Weights of a small transformer language model: rotary positions.
MLP neurons of a small language model. Each row is named by its layer, matrix (down: output weights) and neuron, and shows model dimensions 48-175. Each number is 50 + 15 x the weight over its row's rms, rounded and kept within 0 to 99. A neuron's up and down rows have the sign that makes its largest values positive.
After each neuron's rows, "raises" lists the tokens whose logits its output raises most directly, leaving later layers aside.

L4.down948:62 30 77 33 41 58 72 54 57 70 43 22 53 65 68 43 55 39 42 60 43 39 32 69 54 70 56 21 75 58 36 63 55 53 28 62 32 33 33 54 50 34 36 32 42 62 53 56 33 54 40 62 59 44 68 51 34 69 28 62 23 70 49 30 42 35 46 46 55 20 52 39 61 63 53 34 56 50 33 40 45 72 40 63 80 62 38 49 49 26 39 15 51 57 36 33 60 59 58 54 66 29 42 63 46 26 50 35 55 63 28 65 64 53 64 57 37 56 38 46 42 85 53 85 29 51 41 70
raises: " them", " them.", " its", " them,", " our"

L7.down178:66 79 57 55 26 46 70 12 39 50 62 49 29 49 56 42 67 36 59 47 30 85 49 46 20 50 37 32 59 35 75 25 68 36 52 64 37 27 41 54 68 38 27 63 62 40 60 31 47 56 35 43 72 55 39 46 44 43 67 47 62 50 41 72 26 47 56 81 57 23 65 43 43 32 46 18 45 33 34 42 66 24 46 79 46 51 40 49 53 36 58 39 68 53 41 63 44 26 22 39 54 67 62 72 34 40 61 46 49 73 37 35 18 30 51 21 53 41 35 48 26 37 53 47 36 39 77 51
raises: "yan", "ine", "esh", "y", "min"

L7.down1256:53 67 69 21 77 47 67 51 45 76 32 57 52 29 59 69 44 27 51 36 69 59 39 55 63 54 54 47 33 51 36 28 44 33 42 46 63 46 85 62 49 65 35 77 52 35 67 42 35 74 44 53 53 44 49 48 31 63 56 52 60 41 46 38 55 37 60 65 44 49 51 59 32 51 16 53 52 16 48 38 31 77 69 64 33 38 55 32 42 63 60 49 73 35 69 29 50 58 27 59 37 52 62 49 34 30 36 29 88 48 53 51 54 74 65 39 44 37 63 30 67 62 38 35 57 37 48 47
raises: "ides", "ide", "ids", "ises", "ido"

L7.down1208:55 61 45 58 62 59 59 65 41 48 72 43 66 44 60 63 62 47 46 42 70 49 68 44 63 55 64 54 49 60 43 55 33 43 69 66 43 54 42 78 36 49 30 81 38 83 34 33 53 67 32 65 28 42 30 42 70 53 63 48 67 67 60 23 75 50 32 65 32 35 50 51 53 61 51 74 57 57 50 91 50 68 34 28 72 41 57 32 41 53 16 34 40 27 47 65 50 37 58 46 32 73 39 63 41 46 42 64 57 50 38 45 44 37 31 71 57 58 46 32 47 46 49 71 50 21 54 49
raises: " feature", " compete", " plays", " focus", " features"

L7.down315:66 51 23 56 49 46 17 69 66 47 51 48 47 18 60 44 43 18 27 53 59 54 35 54 58 35 59 60 43 65 44 49 27 39 55 58 70 62 50 71 41 82 23 65 34 82 41 31 37 47 46 35 59 47 45 29 56 58 70 59 66 54 37 40 51 71 63 54 49 79 53 50 57 65 33 43 85 48 51 59 38 22 57 50 58 36 55 25 24 53 51 52 43 38 56 56 59 50 39 60 45 56 63 49 39 44 43 63 30 39 65 50 53 35 25 48 38 65 77 50 46 35 52 39 04 47 82 55
raises: "bre", "me", "ern", "age,", "ages,"

L7.down956:67 49 67 34 53 36 27 67 73 60 36 42 81 33 38 58 58 27 66 52 29 45 59 78 52 32 59 15 50 50 51 89 56 64 36 28 63 33 51 65 45 71 27 42 56 41 45 46 48 49 56 40 66 32 76 46 76 68 52 58 52 38 69 73 77 46 67 61 64 41 39 54 46 28 62 30 54 53 49 36 64 50 55 18 76 51 67 72 45 38 66 63 24 52 39 53 41 68 55 63 55 44 55 57 60 48 52 47 34 74 19 31 40 13 53 51 29 52 56 19 64 74 45 37 34 50 60 46
raises: "ung", "ing", "hed", "aint", "orts"

L7.down556:48 41 20 54 59 49 82 65 61 56 46 43 43 43 34 42 24 75 43 42 30 51 43 27 47 53 73 23 56 38 25 27 37 55 43 56 25 37 48 67 42 36 45 63 51 60 58 60 53 68 59 76 54 57 74 71 29 53 55 48 52 45 81 36 43 54 64 44 60 33 42 33 43 45 58 64 55 46 38 64 44 19 55 63 52 53 52 49 18 44 49 44 71 50 28 40 45 32 46 23 52 40 35 39 66 59 48 22 64 60 41 29 56 45 61 63 33 73 70 62 50 63 68 70 67 57 53 37
raises: " include:", " include", " varied", " included", " diverse"

L7.down972:61 39 43 49 22 55 17 51 88 60 58 55 64 71 34 52 41 41 46 47 54 40 25 45 27 59 76 60 41 50 58 56 44 43 55 47 63 32 71 46 54 51 35 39 57 63 78 51 61 50 25 43 48 35 62 40 43 46 23 57 55 55 43 60 45 34 50 58 48 32 57 75 53 55 53 89 55 51 20 42 49 67 44 64 51 31 65 43 66 40 61 40 57 54 39 82 78 44 51 38 28 33 32 75 51 52 60 38 74 34 50 50 71 47 33 38 40 55 49 68 29 41 57 24 62 37 61 39
raises: " to", " \"to", "rod", " with", " toward"

L7.down657:57 67 65 30 46 53 49 73 48 68 77 46 25 42 46 48 02 44 46 61 22 84 42 47 54 55 49 38 42 42 59 45 55 48 48 52 80 42 52 67 41 50 52 72 65 42 22 49 51 49 55 33 50 55 20 06 48 51 62 38 45 55 45 28 29 45 69 51 43 53 42 56 39 39 29 41 52 60 39 76 52 30 56 51 46 57 40 61 47 34 36 76 75 42 47 70 55 57 44 55 62 65 63 49 36 45 71 53 33 48 48 41 26 51 34 57 61 33 36 54 60 35 40 17 56 36 22 49
raises: " with", " above", " without", " between", " ending"

L7.down747:43 21 46 42 61 39 48 26 75 35 31 58 57 42 45 51 57 34 47 41 37 36 62 59 75 30 51 69 62 41 49 65 59 39 56 47 62 52 31 48 43 34 42 74 45 47 49 15 21 66 62 29 46 58 73 72 72 50 76 28 50 43 70 24 36 25 48 66 34 31 41 35 12 34 57 55 56 39 36 41 39 52 43 22 51 39 23 61 58 69 72 64 72 49 67 36 72 77 70 40 45 58 60 48 58 51 63 46 77 77 28 56 70 44 50 51 57 35 40 59 37 23 68 73 71 37 33 31
raises: "'", "’", "',", " there", " climate"

L3.down459:54 33 46 65 35 59 43 38 65 11 40 54 61 33 45 50 41 56 55 48 66 49 59 50 52 68 34 56 62 68 71 58 57 53 55 49 59 67 52 23 48 55 41 34 19 45 41 51 31 18 16 34 49 51 27 39 41 34 55 27 51 34 74 46 51 50 42 24 69 47 58 52 36 63 51 52 59 68 46 43 42 62 54 44 42 57 41 32 50 44 44 69 62 50 65 33 41 54 56 39 65 54 51 86 43 69 47 93 49 37 49 39 33 48 39 34 57 40 66 59 56 42 47 18 50 48 88 26
raises: "orph", "hem", "used", "inated", "ant,"

L3.down1190:56 62 36 48 45 33 30 52 63 46 38 69 55 58 45 47 53 64 36 70 67 74 86 81 43 64 50 29 54 38 76 36 64 22 53 32 49 67 40 59 59 69 46 31 19 53 75 72 56 81 69 62 59 55 43 49 49 47 66 33 60 78 21 37 39 40 77 54 56 48 71 71 55 53 24 21 51 52 41 45 58 39 34 48 41 50 45 55 53 57 50 43 46 48 44 61 41 74 35 49 61 60 72 46 79 57 33 82 63 18 52 53 54 53 36 75 30 71 31 70 40 43 50 17 64 48 53 70
raises: "ly,", "ly.", "ly", " information", " services"

L7.down306:44 52 62 61 55 40 62 63 58 24 74 53 50 40 36 78 55 50 27 53 68 64 47 30 29 59 63 82 61 51 71 37 63 38 54 55 67 60 51 48 41 46 52 49 33 56 69 37 24 65 42 38 56 26 58 70 47 65 49 78 30 39 38 45 36 42 42 50 44 52 32 24 27 35 30 27 55 48 71 41 56 59 61 51 28 66 57 45 59 50 56 37 57 34 23 61 34 64 53 33 39 54 59 37 71 58 60 48 63 17 35 59 53 54 45 36 32 60 38 30 65 23 52 28 85 45 59 57
raises: "|", "|---|---|---|---|---|---|---|---|---|---|", "vert", "igo", "ara,"

L7.down608:52 50 30 49 48 20 73 76 66 52 46 52 42 42 52 40 50 56 41 68 67 02 39 46 38 53 44 47 28 52 53 52 31 45 72 48 43 71 81 37 49 51 40 44 25 44 47 50 39 56 63 36 35 46 59 38 74 43 42 41 50 42 53 48 25 22 52 46 39 39 69 38 36 44 52 49 62 45 58 15 34 00 48 52 38 57 64 70 70 74 41 43 62 40 60 35 49 35 52 21 61 53 47 50 52 73 58 53 83 48 32 27 41 62 52 33 27 49 51 53 54 41 48 56 59 70 40 58
raises: " |", " ====", " 7", " 0.0", " =="

L4.down592:62 41 32 35 52 51 65 42 34 86 42 51 66 54 37 61 47 55 21 56 70 55 37 50 36 36 60 57 23 57 38 48 53 52 52 46 66 79 70 44 51 36 61 73 34 69 40 52 36 38 43 80 46 32 75 38 55 46 48 36 52 49 38 54 64 33 27 62 60 46 48 40 41 30 60 64 40 48 30 49 46 78 66 70 30 63 14 53 38 41 30 32 56 51 45 63 31 58 45 72 25 30 77 39 53 56 70 33 69 41 35 45 73 44 58 61 52 62 51 58 49 51 48 59 20 40 42 62
raises: "hed", "hel", "hes,", "he", "ric"

L7.down1025:80 69 15 96 65 37 49 59 51 34 46 86 48 59 46 39 48 75 46 37 65 45 64 50 53 19 54 31 46 41 45 53 43 49 60 66 56 63 67 44 58 63 41 30 49 33 30 67 56 63 55 53 29 38 74 40 45 55 55 32 69 52 65 46 51 51 73 34 59 54 90 53 51 64 69 49 41 58 44 32 52 55 51 69 78 42 31 23 61 70 53 31 54 19 42 28 46 52 36 41 54 55 57 49 68 47 58 71 79 39 57 49 41 36 62 46 58 39 54 64 51 61 81 28 60 54 44 75
raises: "own", "ovo", "ys", "je", "hurst"

L7.down783:51 53 40 41 51 52 44 41 43 55 46 50 36 61 65 60 56 40 30 76 54 54 39 37 74 45 46 48 52 58 23 32 59 65 88 86 69 43 44 59 44 50 52 39 81 42 38 59 97 54 65 21 75 49 64 45 47 52 77 66 57 70 24 56 43 50 52 46 31 34 32 58 44 25 52 46 66 46 59 58 41 28 80 61 79 48 27 56 53 61 50 45 63 39 58 33 74 62 53 69 51 44 29 42 78 71 41 38 64 62 63 75 37 58 47 61 48 33 43 77 56 81 43 21 66 29 45 57
raises: "fer", "rance", "ry,", "ry.", "-gen"

L7.down938:33 66 52 43 53 73 64 60 36 57 65 28 45 45 36 55 71 50 77 26 41 07 57 20 31 52 45 62 57 30 25 74 54 64 75 50 41 35 34 46 58 28 57 49 47 66 57 69 88 41 55 62 43 53 56 69 33 33 46 25 67 61 56 64 47 67 62 45 41 62 58 62 33 45 49 51 78 67 36 34 40 56 49 69 40 63 36 59 67 77 54 33 39 40 30 73 31 81 27 29 14 42 67 31 77 54 69 43 78 39 89 24 78 80 28 68 68 33 70 59 42 51 54 36 29 69 57 61
raises: "ges.", "ible,", "ger", "ges", "ge"

L7.down411:65 48 42 58 51 51 64 40 58 22 44 45 57 65 57 48 43 50 57 66 48 70 72 25 56 65 41 43 17 37 29 71 28 43 32 72 36 43 38 38 46 68 40 55 72 31 47 64 33 42 67 91 27 29 74 30 52 44 59 16 45 50 43 48 41 53 63 56 34 17 58 68 34 35 71 75 54 56 28 44 52 71 58 56 69 57 71 47 84 61 57 45 81 38 27 45 66 56 46 64 59 28 45 87 61 48 77 47 53 55 07 33 47 74 28 78 60 34 53 67 43 56 71 63 59 57 25 49
raises: "row", "ine", "ric", ",000", "ines"

L3.down804:49 35 56 55 43 28 44 82 55 35 57 33 54 48 53 22 62 69 62 77 72 33 53 50 48 56 58 62 50 68 40 60 33 66 63 62 53 47 52 77 71 73 48 49 55 55 49 74 47 81 38 26 39 33 56 33 30 58 38 30 58 46 29 66 52 55 32 69 44 42 34 63 55 34 38 86 60 18 20 64 28 86 41 45 39 36 41 59 76 45 21 38 51 28 40 25 52 73 50 42 41 45 59 49 27 51 56 60 22 51 53 55 43 55 45 61 53 46 54 74 62 54 47 70 52 62 59 55
raises: "ed:", "ed", "ible,", "ed,", "ed."

L4.down568:57 50 57 60 45 34 53 51 51 33 65 51 42 43 49 73 57 45 52 48 46 46 40 66 64 80 38 30 25 43 56 38 30 44 29 33 52 32 96 67 33 80 57 39 57 19 51 70 60 65 26 36 82 62 57 44 39 23 52 68 42 43 32 76 45 50 53 55 38 36 60 55 69 37 49 67 52 40 41 33 51 42 50 43 68 23 84 27 46 62 55 65 51 51 62 24 29 70 44 61 36 48 61 56 53 45 48 59 55 48 48 22 67 44 25 43 63 30 67 55 46 67 50 52 42 41 35 68
raises: " India", " Republic", " England", " Germany", " France"

L7.down1306:75 68 62 34 65 25 15 58 57 59 53 45 55 54 17 41 21 50 65 38 21 57 59 35 55 46 67 40 57 37 74 66 57 38 50 53 70 54 53 42 60 45 60 31 39 52 45 49 57 61 53 41 56 52 48 37 67 82 50 49 72 41 35 61 34 58 50 46 75 18 52 49 57 56 49 52 64 67 38 56 81 70 68 33 34 72 47 47 17 41 57 51 53 47 57 45 59 55 74 54 32 51 79 66 54 80 59 21 52 61 43 44 55 32 61 51 54 54 38 45 48 59 33 52 63 49 67 59
raises: " to", " of", "ly,", "cted", " toward"

L7.down1004:54 61 57 34 58 40 48 43 34 92 30 65 55 39 29 71 41 52 69 47 53 61 23 41 28 57 58 49 61 45 56 54 80 47 60 66 61 50 65 69 20 56 44 48 59 57 80 53 47 56 65 71 62 64 34 56 84 74 35 47 48 47 40 72 57 74 30 44 41 41 28 42 73 35 46 52 59 49 49 73 53 51 62 55 17 34 34 36 38 91 58 50 47 26 51 60 55 48 23 54 69 60 63 67 19 32 57 43 41 67 65 62 53 53 30 46 53 38 49 45 34 59 65 56 57 57 66 44
raises: " review", " wrote", " critic", " conclud", " writer"

L7.down90:54 54 43 65 66 62 45 41 55 35 27 44 64 21 66 66 45 53 49 52 47 39 17 35 48 62 42 34 67 50 34 60 56 40 92 35 37 63 57 59 48 67 38 80 67 45 24 81 45 37 52 60 43 56 63 60 67 61 47 64 51 49 37 64 62 08 56 35 78 26 47 63 39 42 46 26 55 35 66 60 50 29 57 37 49 74 83 56 60 27 40 43 54 39 56 75 47 09 51 54 56 82 50 45 59 63 54 58 35 81 64 53 54 58 64 53 49 62 37 79 46 57 82 67 49 58 51 44
raises: " 3,", " 1,", " 4,", " 7,", " 6,"

L7.down700:51 28 55 41 45 48 41 46 71 39 50 41 39 56 39 98 44 60 28 42 45 59 70 74 55 32 60 52 53 52 69 38 68 56 45 62 86 36 67 56 65 59 45 58 76 27 39 50 38 45 56 45 27 35 32 45 42 33 54 38 71 66 30 33 31 58 50 67 64 84 35 49 52 45 58 51 45 57 34 62 45 38 50 55 74 59 46 56 71 54 44 50 60 73 77 41 89 40 31 47 43 54 44 43 50 45 25 53 65 39 59 47 65 68 45 57 51 49 61 53 53 33 90 27 23 53 31 36
raises: " Center", " Centre", " center", " centre", " Hall"

L7.down330:33 72 66 41 12 60 55 42 46 32 33 55 43 37 54 72 60 95 55 42 33 48 41 59 19 43 50 44 44 47 78 36 45 59 42 19 62 76 45 57 42 30 44 53 48 35 34 41 48 40 64 74 65 56 62 34 62 54 64 56 43 58 60 15 14 63 40 33 54 32 54 60 42 53 51 47 47 38 53 64 34 51 74 53 56 29 40 45 61 53 39 46 30 54 74 38 54 21 45 44 29 36 76 52 43 66 64 47 41 59 47 35 80 60 43 56 75 50 20 50 40 63 67 34 34 50 41 66
raises: " of", " Of", "ities", " listed", " names"

L4.down864:31 47 42 83 67 40 54 57 41 54 57 57 39 39 51 68 61 55 48 59 42 67 54 68 42 35 69 43 49 28 72 78 64 21 65 15 58 66 49 40 54 64 60 68 39 59 64 47 44 56 63 52 41 52 41 78 43 28 65 65 48 63 60 29 38 74 68 15 72 52 72 33 56 51 56 52 69 58 42 78 46 47 51 45 36 12 75 49 53 58 62 42 42 53 65 65 56 52 24 31 28 28 41 20 40 60 22 52 57 34 58 31 36 43 34 47 74 50 51 46 56 44 30 66 62 51 51 76
raises: "ly", "ness", "ly,", "ism", "ist"

L7.down594:48 59 39 61 39 31 64 73 38 58 40 65 65 37 88 30 64 24 43 27 48 44 28 41 44 57 59 26 45 18 62 53 69 34 59 82 64 53 48 47 49 54 48 63 47 55 64 45 26 29 61 31 55 54 61 49 72 52 70 29 69 34 50 32 75 37 49 42 65 62 44 20 42 33 43 33 32 48 36 16 26 99 71 50 68 31 54 39 49 52 58 52 46 33 78 53 58 13 39 48 49 50 62 40 51 26 54 43 50 57 49 47 63 69 52 60 61 36 58 63 45 61 46 70 51 53 54 39
raises: "-", "=", "Studio", "D", "S"

L7.down794:59 59 73 51 31 84 21 52 58 14 52 41 63 59 71 46 42 46 49 63 42 52 79 39 65 32 56 82 56 49 60 50 64 17 61 52 34 64 62 53 35 40 57 64 44 59 48 58 84 44 33 22 22 47 22 39 44 48 50 27 56 37 45 19 62 39 29 47 16 19 52 56 58 39 75 37 48 45 46 56 69 05 50 44 59 33 27 16 62 85 49 56 37 71 58 48 53 40 54 21 75 46 22 60 56 62 50 54 59 34 41 64 35 51 55 50 63 31 32 68 27 69 55 30 42 65 62 66
raises: " how", " let", " what", " if", " I"

L7.down913:22 34 50 30 42 63 63 35 55 75 36 61 51 50 64 66 99 39 52 68 60 47 85 37 73 34 67 40 61 73 56 58 55 45 52 42 46 53 48 54 60 64 28 39 48 63 32 39 80 39 39 56 44 29 30 62 51 59 43 31 61 45 08 65 50 50 42 23 49 50 35 42 67 53 76 52 41 21 91 67 40 54 38 77 54 99 36 39 42 31 53 70 28 64 42 19 46 41 37 46 52 40 56 81 84 59 31 39 63 65 56 44 56 46 66 78 61 54 44 56 47 52 28 33 50 42 63 48
raises: " bodies", " body", " husband,", " belong", " residence"

L4.down69:43 32 52 23 56 62 42 54 25 63 41 43 57 70 47 52 58 54 26 61 62 52 35 53 45 28 46 44 53 44 64 55 29 49 53 46 71 47 31 59 43 47 68 26 80 25 51 45 45 41 61 35 57 51 26 51 72 55 55 49 50 59 48 62 74 62 62 92 59 44 47 50 38 25 30 40 66 43 74 50 39 33 29 43 58 31 54 57 37 49 79 76 13 29 48 59 54 55 68 42 66 34 75 45 43 44 62 72 58 53 54 44 55 73 36 54 52 45 48 45 65 40 44 64 44 37 61 54
raises: "elt", "old", "ala", "et", "fer"

L7.down787:43 50 60 38 59 53 41 52 65 57 56 53 47 78 26 56 36 30 52 71 38 34 55 64 61 81 55 49 71 45 42 45 59 23 47 61 20 67 89 60 65 34 52 45 97 68 43 59 54 58 54 46 56 39 59 43 18 64 51 50 64 57 56 65 82 47 83 34 39 38 70 34 58 45 37 59 44 41 23 11 56 34 44 46 69 68 62 65 60 60 55 51 39 43 21 59 47 44 68 71 78 36 41 63 55 44 46 40 21 53 81 52 53 52 49 35 57 50 51 55 22 43 39 43 45 57 63 62
raises: " which", " whom", " them,", " them", " them."

L7.down1255:78 57 59 61 58 43 38 49 68 26 45 59 49 58 32 54 70 60 28 34 57 53 43 84 19 49 49 46 71 30 45 44 69 58 52 30 58 34 54 67 53 53 71 40 30 44 63 69 64 37 91 44 49 40 46 49 85 45 61 49 51 27 50 38 62 20 19 53 26 43 58 30 20 53 52 48 65 58 29 63 59 28 52 53 79 86 29 27 38 33 63 41 39 52 58 29 39 77 36 29 59 30 58 59 47 51 36 52 59 64 31 58 51 52 66 54 69 88 57 23 20 23 40 43 23 55 51 62
raises: " (C", " (S", " (K", " (T", " (I"

L3.down1279:59 52 63 60 37 51 53 57 46 00 61 77 54 34 40 63 44 57 53 43 43 46 31 61 46 60 79 46 46 60 60 39 65 28 32 30 57 56 47 60 59 58 39 53 45 50 61 39 20 43 57 36 29 75 69 72 30 66 44 62 32 36 63 51 47 32 56 50 36 42 50 42 75 22 38 40 40 60 40 75 66 36 62 20 46 32 25 44 24 27 18 46 56 42 67 43 66 37 34 64 49 43 71 24 37 71 70 47 33 74 50 46 34 54 60 56 23 25 59 64 29 25 49 44 48 56 37 27
raises: " “", " '", " \"K", " \"C", " \"J"

L7.down985:26 58 44 40 50 44 65 49 69 53 45 50 37 45 41 58 69 22 52 73 56 46 49 13 25 62 38 52 50 72 59 59 36 61 46 32 71 82 35 59 54 60 72 20 41 32 57 51 53 63 57 50 47 50 34 70 52 72 61 21 54 71 49 60 51 57 56 41 37 41 32 71 32 53 64 57 18 47 76 46 53 57 60 61 49 64 75 50 83 44 53 43 58 38 44 35 66 38 79 51 48 40 49 44 65 34 39 23 45 39 39 44 44 50 56 33 64 21 69 44 53 33 42 57 20 47 43 58
raises: "1.", "5.", "2.", "4.", "9."

L4.down560:16 85 37 49 64 61 47 64 31 40 25 59 56 57 84 50 39 61 41 93 56 54 08 24 58 46 69 37 65 50 68 44 59 83 24 31 52 82 47 73 60 08 66 41 76 56 20 55 44 73 70 37 67 40 58 54 67 40 64 23 44 65 55 53 56 70 41 51 61 38 39 45 49 62 87 55 62 66 71 36 32 54 43 36 53 56 43 78 46 39 64 55 38 47 52 71 72 29 60 54 78 36 60 42 62 79 54 46 66 33 63 49 65 71 82 33 42 49 68 44 57 51 37 43 74 53 50 43
raises: "ry.", "ry,", "ure", "ry", "ure."

L7.down799:52 75 52 52 55 41 49 53 09 62 64 57 53 62 56 27 37 47 51 14 43 44 43 65 35 43 45 66 63 37 43 60 45 38 65 62 42 47 32 51 63 59 46 57 43 85 39 53 39 38 66 55 48 37 66 66 51 38 54 41 70 41 46 31 58 42 71 24 50 58 74 46 23 46 60 53 42 39 39 39 75 31 62 53 24 55 68 25 57 45 48 74 51 55 51 44 57 33 52 17 70 43 43 54 38 54 44 62 59 58 51 31 44 18 57 53 67 59 22 46 33 58 95 60 35 29 57 67
raises: " 28,", " 24,", " 27,", " 29,", " 31,"

L7.down830:63 30 23 32 70 19 61 39 36 46 44 39 43 42 27 40 27 29 43 31 29 41 35 45 37 25 73 35 42 14 59 50 36 47 49 61 56 26 38 22 50 52 52 56 46 54 67 68 52 66 40 54 44 78 23 52 39 66 83 45 36 64 28 37 32 49 60 68 53 30 46 39 75 32 55 39 71 42 38 74 71 62 69 41 40 50 30 42 66 57 45 33 50 36 47 65 50 46 54 61 55 63 65 52 69 55 49 44 41 50 56 60 70 55 55 55 62 56 45 66 47 75 60 79 81 26 40 52
raises: " born", " died", " built", " (18", "pan"

L7.down412:66 16 47 56 50 36 63 47 70 55 44 55 51 55 57 48 47 38 71 60 42 48 75 17 59 44 54 30 69 48 56 68 79 27 64 45 39 61 49 35 73 51 45 45 49 52 47 44 62 48 34 47 38 51 47 40 74 58 99 28 58 50 59 36 41 39 19 58 39 44 33 88 72 35 57 61 72 52 41 77 59 54 27 62 54 26 47 51 48 45 56 55 74 57 68 37 50 66 51 57 42 12 61 39 61 32 50 56 53 71 63 31 64 58 68 24 81 57 43 61 35 42 82 44 54 30 31 60
raises: "',", "'", "en.", "en,", "en"

L7.down82:35 42 37 58 60 34 49 49 76 65 52 33 34 28 65 63 35 69 58 43 69 41 27 60 50 37 44 64 45 77 51 50 56 52 40 55 40 56 67 29 80 48 77 58 82 30 44 51 42 47 73 58 55 45 76 57 55 35 36 52 53 68 65 36 56 38 55 57 69 41 60 35 62 58 36 42 45 34 30 55 54 32 39 28 39 41 14 47 27 47 53 42 68 32 48 09 54 43 50 69 66 72 21 50 64 87 73 46 95 75 44 77 52 80 19 50 67 57 63 50 50 22 48 75 43 57 48 73
raises: " older", " short", " wid", " young", " behind"

L3.down895:44 54 15 50 72 72 67 74 46 47 49 44 42 41 68 55 49 28 58 24 37 49 25 63 51 21 48 56 40 82 57 44 59 43 56 18 66 45 34 74 46 78 57 37 68 78 41 63 71 35 37 58 52 41 64 66 49 61 58 64 59 90 40 49 29 20 31 69 46 51 58 51 49 71 52 80 40 45 48 43 63 45 27 09 66 37 55 62 61 35 24 67 40 63 48 53 74 45 31 69 63 37 24 31 38 46 56 62 41 72 47 31 47 54 42 42 51 62 63 60 34 58 26 72 53 79 47 22
raises: "er", "ess", "ming", "za", "ze"

L4.down612:51 74 24 68 60 30 26 46 39 31 56 99 55 47 45 33 68 43 41 33 66 39 54 58 47 52 44 48 15 64 39 41 27 63 56 52 34 50 61 56 35 51 32 55 69 72 46 73 69 33 51 66 50 60 63 44 60 46 88 50 65 26 62 58 52 74 39 32 52 67 67 51 39 39 52 68 44 56 62 59 69 34 35 51 63 31 47 27 54 22 37 68 63 59 51 55 36 76 27 54 52 51 57 30 28 43 53 48 33 74 40 68 55 33 48 58 48 67 58 34 36 40 53 49 46 77 54 44
raises: " months", " years", " editions", " times", " seasons."

L4.down539:47 27 50 69 57 50 64 43 48 47 60 50 54 34 60 67 58 46 74 68 66 10 28 49 24 36 49 50 52 50 77 80 61 72 63 51 48 58 49 30 49 49 61 58 36 71 59 44 47 71 49 31 27 38 69 22 51 57 66 56 77 77 64 47 44 74 58 36 59 42 58 86 69 40 41 32 25 59 54 25 38 47 55 53 30 54 62 43 73 54 26 26 28 39 50 34 25 50 29 67 33 26 67 55 64 37 60 35 43 62 62 59 41 38 41 43 51 35 61 30 65 54 42 29 58 15 55 56
raises: "as,", "ten", "to", "as.", "te"

L7.down621:55 61 25 44 51 59 41 50 41 36 43 72 49 50 39 38 20 62 43 64 47 28 65 36 58 52 58 37 07 42 35 53 35 50 52 39 43 39 18 49 47 58 58 70 63 59 48 52 53 48 48 41 60 46 83 49 28 32 19 47 84 50 54 64 50 54 44 61 68 67 58 27 54 54 52 14 48 48 37 54 54 89 61 42 53 37 46 56 44 34 40 59 46 61 14 50 49 88 37 68 38 68 50 62 42 16 68 56 29 34 38 55 76 37 52 49 42 43 35 48 35 61 40 62 21 45 63 57
raises: " because", " today", " there,", " elsewhere", " reaching"

L7.down447:22 34 28 46 66 40 45 56 57 37 54 59 34 73 73 16 41 27 67 37 32 71 62 50 77 58 60 44 27 36 58 71 42 32 09 54 55 70 51 21 61 31 56 59 51 60 45 25 32 62 24 54 40 55 26 72 80 63 54 63 43 33 43 53 52 26 54 43 58 34 45 42 74 13 56 47 70 37 54 78 52 64 50 51 49 44 34 51 65 35 72 75 43 45 59 54 57 51 61 45 22 63 37 61 47 59 45 37 64 45 50 70 56 51 20 41 61 68 67 45 49 63 46 49 35 42 51 50
raises: " knows", " Must", " come", " wants", " Never"

L7.down884:40 54 38 48 61 40 49 47 50 48 72 54 65 67 51 43 48 70 35 51 23 64 32 61 51 39 52 44 70 49 59 58 64 30 51 44 53 43 54 56 44 47 53 40 61 45 53 56 46 65 57 39 40 74 61 81 47 52 75 40 56 26 54 58 19 35 45 49 70 72 43 40 71 44 46 49 60 49 42 23 24 46 64 53 48 54 62 61 18 99 07 56 27 52 63 41 50 73 55 70 43 43 64 61 72 65 44 45 25 52 74 26 57 82 55 40 38 68 55 70 54 54 33 44 59 50 34 51
raises: " Of", "Sport", " magazine", " of", " Rankings"

L7.down348:77 47 77 59 37 55 65 40 33 67 39 52 56 38 36 45 67 50 86 60 49 55 99 57 26 38 64 61 41 76 68 71 52 60 49 27 75 43 38 49 60 65 61 21 48 55 66 49 21 45 58 44 15 39 70 08 66 56 83 58 51 67 47 57 84 56 40 26 45 28 57 30 62 45 47 49 66 50 85 55 54 15 57 53 59 42 37 42 78 65 59 55 72 67 45 33 44 78 40 80 62 48 38 64 49 53 49 65 64 58 56 58 27 51 52 52 62 35 40 33 70 31 64 38 39 40 44 38
raises: " words,", " III,", " view,", " management,", " C,"